From a checkpoint of a small transformer trained on Wikipedia.
Training: a variant of Muon for these matrices, 1272M tokens.
MLP neurons of a small language model. Each row is named by its layer, matrix (down: output weights) and neuron, and shows model dimensions 560-687. Each number is 128 + 32 x the weight over its row's rms, rounded and kept within 0 to 255. Numbers have three digits each.
After each neuron's rows, "raises" lists the tokens whose logits its output raises most directly, leaving later layers aside.

L5.down2607:086097100162151093161117199124158182119138137170143093155062178144083079109125116146151132148062148121135164112096129094168133096171113101136111161122030050184089194109125094138129153118199181083050124093155105160077064163126169148152158173106129142107156215081128125037106086177136116168098143109182115092119100127107145146127111145093130109112133130097099158147099119104153134095108
raises: " sea", " ecosystem", " rivers", " Sea", " streams"

L5.down707:075099118110173117090076180161141155097091160149119095190130116129088104116129146122078158153067170092160155153176156148161107133119100103191101051128153037127099127106112080132142135118171105141133183098145167101051103077173119031157129149149158109131128074148170107107127093131177120106127110194090113094112146046150136067108134148136098098180095108076132127129159156146174124112118
raises: " itself", " themselves", " himself", " herself", "ver"

L5.down595:160089110156091140102159098213141141126179112101137126091131081127074107081107182056116140130091167139153151079132151146108143118170147165140118137100157151128119112144139081130148125109082046151139102126130168114161160096133105134077092093080143127122133176114149110125134123109116096196112091134146105135118081136112121175129127077104161057120153101048105163166094162107131144128071
raises: " County", " Valley", " region", " city", " county"

L5.down698:177141093189151180140153111123098162115131156183150121178106144220138120066086122153140092144150177128172110093121114086123137094113133095151170137079088167133089110127149101135177128106154080129094178157116073201031130105132092130149099162135090116121141120168138096204139126125137104098124076077124070111144133150167108130085126128138119060142128160155172101112129069090132096117164
raises: " a", " an", " one", " about", " another"

L5.down1874:106095111112115111145110128128135140118122084114156140121129157119128101113067129106105150132102135165150171179123122181146151118164146117121064122148101126075188114096206097091120063097124080195136104105132164198106160135096079076108110145081168147150108052071089133145147089200125130077118158139105148109182097082115151067136136161165115124138127150104130090122147156127095171126172
raises: " Marie", "ou", "é", " France", "aux"

L5.down872:111103128192156077191169136181137101170098137088197066165148137090140098154132174079140075096137132135102197089142150129121161082090180095078123137139111165140140126113139154152059136161121096189088130149136094154144140130097134016085153106132157189087156158129118091139097056130135129086081136142173155147071076115104136133108109145112123125077141151160116139090109113170121183126138
raises: " themselves", " himself", " herself", " Upload", " it"

L5.down112:149079127131111082081091104121106104081098152184121138151198108108127095149124124069128119119155122147166099171133132110105125105149178129154121112125127140115161075117112088206140119138089113111175186126074142172114047151152165147162158136139161131173149108117073116165116145114116146116168140036119102138103144059139098105132097053133051175125165123125116092166075119122102146118176
raises: " name", " names", " word", " words", " referred"

L5.down218:124119137133171129152173110113133133162132218126063088127111070115121111164145129144168164109136126104094103157137119089120139046126172139174103215101108179091134097104189096129141067143091175117096167116147123119124109076140098159155155115072111152119161070141107186122112144065160078094147195125168150192129179147168181146182168094104210139125149175097122163073175120190095079117199
raises: " classes", " degree", " university", " college", " teaching"

L5.down575:095076188131103099150132166111097161092073131084058089102090148097179216077118139108107112104086158144124165120103092082096144100151121169135151165082130094156136072155120197169136084094117098081172157119059085130185158100123129144125140145093098158133174128077179118125110087116100103060122147100100158064079103136105132223117085122072134161111149113151107125173071199114150159067164
raises: " interests", " company", " ownership", " Ltd", " owned"